config.toml
rope_base = 10000.0
parallel_block = false
grad_clip = 1.0
doc_mask = true
dataset = "wikipedia_en"
MLP neurons of a small language model. Each row is named by its layer, matrix (gate and up: input weights) and neuron, and shows model dimensions 0-191. Each number is 500 + 50 x the weight over its row's rms, rounded and kept within 0 to 999. Numbers have three digits each. A neuron's up and down rows have the sign that makes its largest values positive.
Before each neuron's rows, "fires in" lists the words (lower case) most often at its 100 highest values on Wikipedia text that the model never trained on.

fires in: "one", "8", "28", "late", "27"
L2.gate405:399516506565527567442634542429537466483511537435482441608495501512395444501498386572583513507427507484539603487526509579478507580541568526493633555526481500434509460507563584484457443516515527415528521475579513446488491603511566417490459483485437528494524468553540537539555490531477580484492473409471486437548623513533443444478510566437576468557503390509476460534531495502469571540519486478449517573529445501437509475455466560518396457589463460606475479473569449500501449538505545520566582555459509510482506525554504422575466484477524552552561518426467476461521483508428485511
L2.up405:480539458510487404593504487497470400506564525499561431453538492537549533600572512449489553457436507530545479485509581459535528580480532556559444456475465466479581586583523553552557454473448501526556544496533514447528516542483503546446546444553454447529407500543502498463494542586454416528582612517526532481425448524544514472517547520445526560409492459511545464488424497524536514533506532461486658509521427473480540528502631527476587492520491527440453453564534497395458613484453518519528549535495550521630521504447458510455519391552410560489477531418457528459543472602544477443

fires in: "government", "district", "control", "business", "operations", "districts"
L4.gate447:491521515435426459490453425567479507498497417515509481549465450548410534615453530517544563535541474484494477574496461458435468529449529467511476517553519523593516508575558466563626489447499549531463516536523442487514513493402415531478575567462541565488400489538543420518558393492492456449447507476513416584570515532465467479487520480572609483454455527471471536509529466413499519428547521496479507513430531536574564500499518446482505466566538612552502520472505485478482490480504531550412475469458455538540462490556442397429595518526502564546459699574510497464537489471650483529
L4.up447:438581494424568547543481429537388546489544514459526466569477511493437518603512516564523495502552521479465510540532493501438550510426460495558483491550565529554542571501499509557559451487513558498495547502456424492476524521499398497425525563496534600415466427584598441548535503583502523566468590421495475537495502470530469426380560541539570410463524519519544441489525460507466580412524465473410572565508542540518609390474454516499510477553422558473509496458558456386541490536499505530489524574457452522511462413601482486455542515594526464562513573507508409422555489546580506504

fires in: "career", "votes", "released", "population", "death", "building"
L2.gate42:436511500468565494544536423548471538558526476522569558540554576460470460592513428567625533451562462414516522480491453595502540546506496466600544495485559517491541494513542557543481475497483470545469431439458511546496502520460522438491467551437470535393564452506595462553506542470494583556493606481452482502586485469529508426460481518400334448523525455517484403549423476508465557523471488437450443558448498451504591495438552502636595548548445546499589462561473524506562565520438574477448548510439541524454482467545510441506496497534461459563577530450499443439559450538532528459
L2.up42:521514608461431512552488466567488487539551493556509484508496534544505506509433512539543465498445344552483552437488458492507483511506545450575462516523602546491526417452460452578507518520504570542507457448567475467549473493413471507523434547510565572447466517464595507433470389547517480454495481466518521692452511542512477420523445455528411453534539451517551542389557457414470504461434497575553421511495525439477537437519493525525553510513474534432542466504408537531566521511440498490436548604442450419441479521513452476493450507504470481577499467506464424441444402595557525387

fires in: "the", "singles", "borderline", "t", "dead"
L9.gate722:548435558514514549421560505504546489465540478550506490522522487425583613572409505514602459539441511476503451626583390483541521432437450440394460487486523481451507503493623476559534515540564508472558522448469443511506487437546498486416486430475579536510512542465471474450534465500551457464593543531458554496446480498564550536477509449524473505489573478394544458546511516530513516426560489559540506426481558446527565537459533473439481363600565452416445458477498553520415425497514482523515484509484559484445467504353497421509491614495480513527581561424559519524514562480460527495
L9.up722:467498580494469454572525448507451490427489440466508406488486516520464470440531517506521522527511497472470493500505436576415474520499449502558485524546546496467552508419475509450502494508490499430553461441527538473599532576493614489547495495537436433552424434483425501518434485503371497448424425438556401442542615559463523523529467507444512445494502403474464575457546552476449450462558464484467474525509516455564416596500573522479516432434567574505511456442464468508463582617531452456576534401622496407495528562410523536532553433511455566599504563476480552541468447530538559556

fires in: "county", "politician", "district", "election", "awards"
L4.gate307:508616502441531506461500520579520532521542480558486580507543455483472456495448562515502563528556558495495502564506387545452549438461451447525510500489563464526466505538457547486488495369492598520497533542461499574546512440358521530436567547488621518554436535439458511561530488444492434470488464490490473584490513517505513424471402551576484542464514517467506582449530502465506578580446499492537416500428548489504525588532550453528536483449550609489622456555520465503441553527514553444475485544491449433572352502498495419378588462514462529525519618472586474501531460504541478491
L4.up307:468571490446589583502545557509496508496538570487511589516470467420446463596501550557526563551534520487448472560563474544452560448546428540540493507535561442474623501511522627534498432485543493441546512480433455520544520489491444489462570513477564534475506524513481517564548538454469494528483511446484465531567473508615522417478452520477483475531459474476551459429562550546463544618497510407513467547406497434446512538481527509552554563496494529554507510537594406429489578655486576471503518500490448435490452377516571438487521424526477527538528535473520366439574403586509498511

fires in: "for", "with", "from", "which"
L9.gate548:512531502397516445568428501428446474563560492538449498537509543489616514462480579530542534494469455489617546491591397535429575497518448459541462417554448531595520563460406466590427458425509441565501527527550429529505607512511428500501456445430498444460411443485459469518500488595498537511487522480485520499502595550607511544478472635591477423522421454481514526527534466473457419484470459502485547521545530558488490428468481537485497432454467559507556592558508562453554518555406478487431440521443438475455576549510474476465556495490492463600537507450506504472514460556566450446
L9.up548:531534471390513395504518427507512430540520517514478590476533484569496462569452503518482472561511536491532595544556518407457529461521487523604435394511553507537486508512461586559483511493527491501584503432553495502509545405570477497466519515496531492434415491380376509526501435510425466500686544443548545557483539530450474492484526521508450541504555501575487496469440461532408529506522529555550577435453488577503402482465438501476455623507463578546497462542554554528538490493464364541525441501591542445506509538482450438542501473456526479476472511550504614494532556537578468440

fires in: "united", "23", "8", "11", "746"
L3.gate473:431609523529550533509530446486449506584574503500564576583443489546570456494527452552491508442493478444553516524539494484438538465596483474518618531520463468550524510455525533521479460527520500471543529347481474505470539488554440448521487521571403505508528455489498537470437483516466591566453544439502533521514453478597461404474468479442488455520481438473444388487432572529494589489418459398403493469475468425400481517507513467548557474563529508471468534476500442471557530572475526519495540439415469575421558531577523431530497459537476479554636538401494481575623453491444535446
L3.up473:528540661481445527431520492511513440468561512519570499587424417598489501453515538553466477549414396510531524518517413439433383520526476446579548515489395484473460421478500486623507491484477476454529470439541528527490514477493425505502496585542449473528532514554460495475509455450381499507502503505479413605506443518531482479523436404530493505479468585440508483420516543448536548429466531458463436428401574457465433485519479428505566502513566539477461562435475468551499528524561526534526576547505527540524470603554448484420513508503478535548509579451536582590531574473541524396

fires in: "short", "developed", "training", "train", "open", "opened"
L3.gate371:419489487462488534512501507560469555550510481512453459509585531429522517537505493516519522507525579500477422442571473554585580470485472522502468462552578571510467476531546550530568443453490563456472428527461567552526481546481579432553453510540521508510478476535518487505517514525531522551465515409525429470440403548487574501478559588447589526445504454598485350502523498471482523501575491536417532567565417485500578526564563399522580510507451490454472585558516475471531630602568563450545544447495457546462575452486528457432457382500546533531594413480478403502591533441489549452
L3.up371:472505541444496482517420531593585516556433487481402422405445483508454584510445534478479484529442512545394462478611417440518473439457478486483385561538513536475490409538494601552590589427515597465504393622487583502515523453562552474472473515481516464532453489466481451525526497532496443494497419534445438471529464568479504581545485513442516534501488552491462459479656489383458439466550567608478513549499488462552517496543514452402573495437510559516499542500503516557526532505553570379504531504449447474491526509458499464458569473470469517536561513560487525478508547511559421533

fires in: "when", "where", "like"
L3.gate275:450485509493564510526529442513392593649525461490494472629588436514505403548466390583538518460511470430605487499481593536434498507477509490541526528491472446500521510501577546577523646503451480516519522480463506490506392522522558521523343452532443502439491477515561467468451588490465477513495447479487475503417454431528428478515453561427506495481508462573604456430452508530444447505473476497470463513528431443459592475579560509520453486509473483503497469491564554464624518542488515444416608503474503459460476536560535482540513410575476477569536428484463487516535487577478541498
L3.up275:505501395485522294592431499480493589444358511514516474485472494507578485524530551524575451429563423470484554474497518483478477466493514522514489500504469421547528477486504539536542487506434427491519489548464468454553333543554493505545478498430425449441510454422516505399531532436525551473519518588544357587416499443485505523447457539493519523436564405586487437450468532536566403562475542572547529478516509445458507573556490545578517513520549549467512488527549571456537395457459451519451548513500475481438474494518529408548500433494499490495507460529468479438494462528524521439

fires in: "year", "born", "29", "ground", "weeks", "28"
L2.gate188:554541474599493505548523553499515460450547529491490453531540451517473538508545559424502496472463502509542499488459418499525440535525528489530548462484416555392595457514552478483419573486507459423630444495483561563498438524444444472513521533495456577532467479588469432489488439444404472606433577436462529489616483444502437556521479486572454497488425557497467508458575455511458625444500496503487448508474533509462459421532605556507487674346544528533502472459497489481464449513452412500481514525474495621521466476517508516512455498434404542492518504533473531365490467496488552523
L2.up188:521546400573545516483562444451557526454447519465553508528536505513541439518544514446561495425465487479528517485507571477545561521544453535510581458526445469458589472503602494485434516533567488491592511453427532550465516510513604419534485583504436486449454465568531505536527511508509529605447531373422631472592502463536496521453448510490458469507533521499522456518463575514480631539482414505431436573520514439435559404504579616546493577434501497492522440440537473511505518600475482448442568551467479558515566428576572527543438437501452516583575435467493478449495463485448555542